{
  "num_hidden_layers": 16,
  "hidden_size": 320,
  "num_attention_heads": 5,
  "num_key_value_heads": 5,
  "head_dim": 64,
  "intermediate_size": 832,
  "vocab_size": 32768,
  "hidden_act": "swiglu",
  "norm": "rmsnorm",
  "norm_place": "pre",
  "norm_eps": 1e-05,
  "positions": "rope",
  "rope_theta": 17800.0,
  "rope_fraction": 1.0,
  "qk_norm": false,
  "attn_scale": 0.125,
  "bias": "none",
  "tie_word_embeddings": false,
  "parallel_block": false,
  "init": "normal",
  "init_std_qkv": 0.0335,
  "init_std_o": 0.0416,
  "init_std_up": 0.0479,
  "init_std_down": 0.0479,
  "optimizer": "muon_hyperball",
  "learning_rate": 0.00554,
  "beta1": 0.95,
  "weight_decay": 0.0,
  "lr_head": 0.00252,
  "max_grad_norm": 1.0,
  "warmup_steps": 200,
  "schedule": "wsd",
  "decay_fraction": 1.0,
  "decay_shape": "linear",
  "final_lr_fraction": 0.0,
  "batch_tokens": [16384, 32768, 49152],
  "max_seq_len": 768,
  "doc_mask": true,
  "train_tokens": 476800000,
  "max_steps": 15706,
  "dataset": "wikipedia_en"
}
MLP neurons of a small language model. Each row is named by its layer, matrix (gate and up: input weights; down: output weights) and neuron, and shows model dimensions 0-63. Each number is 128 + 32 x the weight over its row's rms, rounded and kept within 0 to 255. A neuron's up and down rows have the sign that makes its largest values positive.
After each neuron's rows, "fires on" lists the tokens most often at its 100 highest values on Wikipedia text that the model never trained on.

L6.gate565 [116 160  84 132 120 171 139 127 125 131 182 126 158  77 113 134  58  92 128 182 116 100 114 118 172 165  94 128  67  81 163 156 101 148 120 112 133 135 126 191 150 161 138  94 135 104  89 131 165  76 141 122 159 127 138 122 104  86 176 251 118  91 154 157]
L6.up565 [168 120 128 136  85 159  91 147 115 165 105 127 180 100  98  90 105  88 129 166  92 131  92 132  14 145  40 121  83 151 117 133 155 131 111 107 120 134  99 147 176 173 138 126 146 161 128 110 140  82 112 140 197 133 131 157 149 127 114 155  94  85 162 154]
L6.down565 [153 209 134  89 150 127  89 126 113 134 156 145 112  82 150 183  66 151 218 134 130 101 105 138 211 148 104 144 145 119 115 127 174  94 158  93 126 129 136 116 174  93 135 132 142 118 140 115 137 131 184  62 142  55 185 135 155  98 145 185  77  66 125 144]
fires on: "\n\n", ").", "| Preceded by", ")", "\n"

L7.gate19 [115 135 125 155  82 198 162 114 112 155 175 117 163 154 160 126 123 142 133 146 114  94  92 149 126 166 119 139 113 132 146 150 115 119  90 164 114 147 154 105 146 127 172 132  99 122 108  80 174  98 137 184 134 132 129 136 127 150 127 110 109 116  92 165]
L7.up19 [110 120 150 151  75 204 121  68  87 150  82 161 151 121 147 108 134 154 107 158 135 141 113 159  72 130 169 171 159 128 107 105 119  75  78 145 111 131 133 100 159 115 161 123  80 146 119 138 192 142 118 198  91 146 142 125 164 127  84 170 108 112  97 102]
L7.down19 [213 111 120  96 144 115 122 142 126 134 120 108 145  66 128  99 127 107 154 114 156 124 113 111 145 127 126 131 178 119 155 141 158 162 199  76 186 175 118 120  83 160  75 142 123 135 120 173  86 147 162 104 119 102 176  98 117 123 177 154 134  57 139 196]
fires on: "\n\n", ":"

L6.gate256 [130 119  96 122 135 180 160 105  61 157 116 157 210 187 139 109 130 168 126 126 163 184 113 160  88 136  67 142 143 153  90 134 100  78 108 205 134  77 119 144 104  99 128 107 150 177  51 121 113 107 147 187 128 113 141 138 105  98  92 183  39  91 136 138]
L6.up256 [154 116 111  80 124 126 163 155 107 175 167 157 115 117 110 127 144 189 106 121 177 118 130 101  96 135 125 144  76 111 123 148 138  78 111 123 125 108 109 123  80 148 139 171 139 157 114 134 161  95 145 175 102 152 106 121 117 157 101 137 116  99 104 138]
L6.down256 [136 120 117  97 178 151 166 131 135 154 152 125 128 120 171 151 175 103  87 148 123  93 124 133 144 122 103 159 105 123  98 183 192 111 171 102 141 129 117 120  90 178  87 149  96 160  72 134 159 126 143 136 142 151 129 136 143 118 140  97 144  35 140 107]
fires on: "\n\n"

L6.gate319 [126 169 107 153 117 118 131 104  90  99 180 139  73 183  88 134 218 120 167  88 101 148 135 106 125 103 109  93 181  74 152 100 118 150 162 136  68 154  88  93  74  75 124 129  71 125 120 103 113 132 123  91 114  88  99 111 180 103 146 101  68 155  84 153]
L6.up319 [180 160  95 117 124  82  85  95  99 128 162  98  86 198  77 135 173 132 132 110 137 105 152 116 109 122 116 142 146 115 105  72 115 142 199 170  80 196 113 122 101 118  80  98 137 105 150 118  77 115 104 117  80 104 119  99 171 111 166 131  60 114 106 180]
L6.down319 [116 142  79  75 103  58  91 100 104  97 131  88 108 177 129 124  91 149  86  96 137 112 129  95 114 148 127 152  82 138  68 106 124 144 192 151 104 217 126 166 131 112 135 160 193 130 127 100  70  98 152 137 118  77 128 124 154 110 192 135  97  94 125 173]
fires on: "\n\n"

L5.gate171 [124  99 132 147 142 178 114  92  94 131 175 129 131 122 145 145  56 145 116  87 154 122 139 123  79 103 101 123 164  67 201 127 131 154 150 116  88 129 137 125 131  92 186 139  93  82 107 178 166 120 168  71 122  98 149 151 119 151 136  75 125  91 142 110]
L5.up171 [140 152 152 127 136 180 172 120 135 123 135 154 148 143 171  92  85 142 111 125 138  86 143 136  85 108 143 153 165 134 175 116 160 162 118 130 134 156  86  99 132 117 131 180  64 133 122 101 127 119 124 130 124  91 145 168 120 111 156 166 129  84 105 150]
L5.down171 [157  99 154 125 165 186 124  75 105 136 165 132 136  80 164 165  81 195 127 109 130 138 154 131 125  91  69 144 193  71 181 116 134 188 164  93 117 132 150  79 141 110 128 150 102 118  92 162 102 129 159  90 156 117 162 150  91 140 147  52 139  77 144 114]
fires on: "\n\n", " prepar"

L3.gate501 [153  38 178 128 132 106 156 165 128 136 116 113 129 118  71 147 113 130  77 139 129  95 156 167  73 138 103  96 112 166 117  77 132 187 109 128  98 126 108 103 142 155 104  40  83  91 154 102 127 134 131  77 132 159 122  91 122 120 175 142  82  86 132 168]
L3.up501 [105  56 180 157 163 146 135 126 106 142 135  86 100 128 106 168  88 100  89 120 120 170 184 136 122 144 116  85 141 150  91 123 135 128 105 147  80 111 145  82 180 118 130  63  97  92 136 118 138 140 126  73 115 176 133  76 133 144 115 104 184 110 139 126]
L3.down501 [166  88 150 143 157 136 142 160 102 140 151  49  98 136  88 175 139 139  82  94 150 131 160 117 158 136 129 116 161 154 108 119 125 118  83 138  92 120 124  58 182 169 129  71 105 105 148  74 144 152 131  98 149 129 135 103 111 153 104 115 167  97 120 125]
fires on: "-"

L4.gate239 [152 163  93 134  80 135 114 127 188 145 148  71 137 106 118 148 148 105 104  91  91 107 132 142  90 108 122  74 148 105 134  94 103 146 166 123 146 123 104 130 106 129 165 117 184  90 107 142 117 192  81 156 173 103  90 163 145 160 122 143 119 115 146 118]
L4.up239 [ 78  82 155 100  94 147 197 141 120 128 168 150 110 123 122 160 148 230  70 148 131 126  74 125 139 110 113 108 211 147  88 130 119 167 178 161 135 122 130 162 147 130  89 127  89 126 187  99 130 136 168 130 130 109 107 132 178 128 192 144  78 100 148 134]
L4.down239 [126 136 149 112 112 134 116 122 157 102 149  84  82 119 101 182 196 135   9  90 104 134 111 119 159  93  98 132 162 121  88 121 110 100 140 147 134 117  84 108 151 158 140 122 154  91 155 114 112 176 115  97 144 105 108 128 141 146 206 107  91  91 167 150]
fires on: "-", "–"

L6.gate790 [154 100  94 167  90  84 156  82 144  94 146 132 113 164  84 150 207  98 124 150 132  68 126 156 101  89 108 135 102  88 114  73 117  93 200 140  84 129 106 110 115 179  68 142 119 184 167 127 180 152 116 119  75  96 115 155 104  74 123 173 128 128 104 148]
L6.up790 [142 101 197  96 176 107 104 131 138 156 141 137  89 167  58 108 131 124 119  93 151 129 121 132 100 112 116 116 134  49 131 103 140 118 179 121 112 177  82 122 109 143 153 131 118 120 167 156 129  94 122 159 122  74 141 159 126 131  99  68 118 160 130 163]
L6.down790 [127 121 193 136 111  82 134 136 123  93 158 156 141 161  99 149 131  78 146 149 113 100 151 140  54 127 135 151 123  88  75 105 151 111 167 176  92 158  76 131 136 164  65 139 148 123 145 150 124 171 116 102 108 113 140 217 100 142 121 129  92 155 115 163]
fires on: "\n\n", "\n"

L2.gate784 [120 133 118  63 206 130 183  58 161 164 115 128 115 160 195 107 122 113  99 129 133 170 123 140 143 181 166 114 157 109 101 132  82 114 160 122 179 103 135 147 133 149 117 118 143 149 149 104 111 141 125 161  70 156 132  77 150  81 130 147 119  93  58 106]
L2.up784 [115 107 117  82 185  38 101 103 146 145  69 158 167 132 196 112  88 152 100  71 106 148 135 145 151 101 121  85 146 144  81 125 157 123 127 190 158 137 133  93 138 109  98  90 161 176 152  90  56 109 118 186  86 151 171 162 112 145 107 132  95  96  99 169]
L2.down784 [144 115 137  71 224 149 172  70 178 150  93 115 136 155 164  88 119 107  96 146 133 159 155 130 142 178 157 119 137 125 122 131  92 120 123 138 189  97 165 160 140 162 118 128 128 140 147  92 127 145 127 134  67 183 122  92 148  92 128 125 144 154  49  76]
fires on: "\n", "\n\n"

L6.gate777 [131 117 154 142 143 105 190 131 118 156 102  88 163  97 161 182 128  83  78 100 102 113 166 107 139 120 101 127 187 175 148 104 144 165 114 187 115 117 115  82 120 106 125 144 105 145 134  97 147 143 137 118 100 143  86 126 140 138 103 130 103 139 153 148]
L6.up777 [132 142 135 173 102  80 155 186 134 141  98  93 176 134  85 159 175 118 123 120 141 174 108 180 114 134  99 116 149 242 144 128  97 126 156 163 157 158 163 104 142 126  77  83 134 118 152 106 149 188 182 152 205 135  87 105 168 146 138 163 117  68 147 155]
L6.down777 [188  64 115 180 102 102 125 127 137 123  81 100  98 168 116 168 153 119  72 102 156 130 110 131 116 141 136 172 166 157  90 111 100  81 150 174  88 131 176 120 179 168  66  82 146 120 151 114 115 179  72 142 137  90  94 118 116 147 124 128 130  73 102 141]
fires on: "-", "–", ", ", " June "

L3.gate331 [102 151 116 163 116 128 110 114  93 108 138 117 144 107 142 158  46 122 128 168 155 134 163 187 114 174 117 132 140 127  95  98 178 181 169 124 101 139 106 123 137 128 140  58 120  99 150 131 133 157 129 155 120 128  93 131  99 157  97 159 150 164 135 165]
L3.up331 [111  64 163 100 146  79 130 161 127  86 172 160 133 144 126 149 136 168 115 101 131 105  95 208 106 104 118 157 130 147  90 106 120 150 156 133 127 133 100 107 198 170 147  60  70 141 154  77  97 151 116 114 164 131  54 110 141  75 147  88  92  90 115 154]
L3.down331 [133  95 105  97 156 103 120 142 116  93 151 127 128 148  85 183 160 132  74 101 128 127 109 174 168 113 148 156 193 131 110 116 126 124  93 121  91 121 113 111 199 197 148  40 109 132 168 114  91 121 146 129 142  97  78 154 123  79 135  66 120  91 120 159]
fires on: "-", "–"

L4.gate415 [128 135 103  98 134 141 126  75  84 143  83 153 105 144 191 120  95 145 103 187 121 159 106 168 121 157 111  77 121 145  73 128 150  82 180 122 157 150  81  90 125 142 131 161 142 147 150 160 141 203 169 143 121 158 153 110 136  76 190 127 117 154 135  75]
L4.up415 [ 84 126 128 104 166 110 169  81 162 194  80 135 146 155 206 103 174 136 112 151 124 159 111 181 107 181 156  99 121 115 121 119  81 129 169 103 118 139  43 117 121 163  90 184 111 152 156 112 120 146 130 161 121 129 168 122 160 152 185 151  88  97 129 108]
L4.down415 [117 163 115 104 123 110 107  58  92 177  76 140 123 151 180 120  94 137  91 174  98 160  96 130 139 143 131  85 137  96 107 142 150 121 179 105 121 150  80 107 134 161 113 181 138 120 124 147 128 178 175 121 107 179 171 109 113  86 188 127 130 127 144  96]
fires on: "\n\n", "\n"

L2.gate95 [114  90 106  85 149  93 179  58 146 125  54 190 126 162 138 140 114 146 107 132 124 177 144 143 129 109 160  20  66 108 138 118 151 118 164 134 178 107 107  93  95 104 162 124 129 137 145 150  66 117 157  81 154 200 139 102 156 113 144 179 124 142 125  93]
L2.up95 [102 114 112 105 111  57 139 101 163 134  89 142 151 132 127 119 132 137 100 167  82 132 119 136  95 108 149  78  74 127 173  65 173 106 182 157 173 133 145 111  97 127 145  97 170 137 153 117  82 150 173  99 130 207  68 106 142 123  96 153  94 119 113 151]
L2.down95 [122  95  99  77 134 117 196  67 136  93  34 187 122 184 114 149 122 165  80 137 165 173 181 123 134 120 168  56  74 108 136 151 143 123 152  80 167 122 105 110 101  97 182 137 116 151 151 156  80 110 126 113 158 207 133  97 149 103 154 166 123 108 148  96]
fires on: "\n", " Ryan", " Lu", " Lar", " Lor"

L6.gate507 [133 101 126 133 136 181 152 132  68  53 140 141 130  98 154 153  96 119 107 133 143 122 160  77 148 151 164 139 133 124  87 142 120  82 111 103 159  76  84 101 105 133 128 194 141 122 130  71 140  91 139 219 146 117 147 150 158 147 156 109 119 107 119  75]
L6.up507 [111 100 117 143 140 157  96 119  60  94 153 113 129 115 118 101 144 101  60 136 145 166 181 155 169 141 145 136 118 104 152 114 100 111  97 193 108 143 168 117 142 146 121  86  90 140  92 142 153 131 121 129 119  77 154 116 161 115 115 114 150 122  94  94]
L6.down507 [120 102 109 123 166 154 100 103 128  90 133 164 144 108 130 111 146  99  94 112 132 173 109 134 175 133 133 149 167  66 138 121 123  99 148 138 204 130 155 129 180 112  96 151 114 122  88 123 156  90 177 185 173  30 198 140 124 125 117  98 104 153 121 147]
fires on: "\n", "\n\n", "'"

L9.gate738 [ 88 110 121 165 101 152 191 123  92 115 124 156 116 184 138 146 151 149 100 140 133 104 154 158 109 183 135 112 219 106 143 107  91 111 156 171 134 131  94 144 185 123 104 125  90 119 131 174 105 126 105 139 138 124 174 107 123 118 144 191 107 123 124 130]
L9.up738 [111 106 140 105 104 112  77  72 134 118 127 157 152 114 167 103 136 130 137 115 133 154 113 173 130 144 127 145 137  83 126  91 118  81  99 157  97 153  74 140 161 177  83 113 146 145 189 129 151  99  73 170 122 109 107 105 157 145 157 209 165 115 134 131]
L9.down738 [126 178 129 126 113 143 173 103 106 106 146 183 114 130 119 120 103 100  71 142 159 155 113 151 130 141 107  93 150  99  86  83 175 154 163 146 175 180 110 143 141 124 174 144 172  94 147 175 124 185  76 117  91  78 150 158  61 105 147 164 106 123  99 169]
fires on: "\n", "\n\n"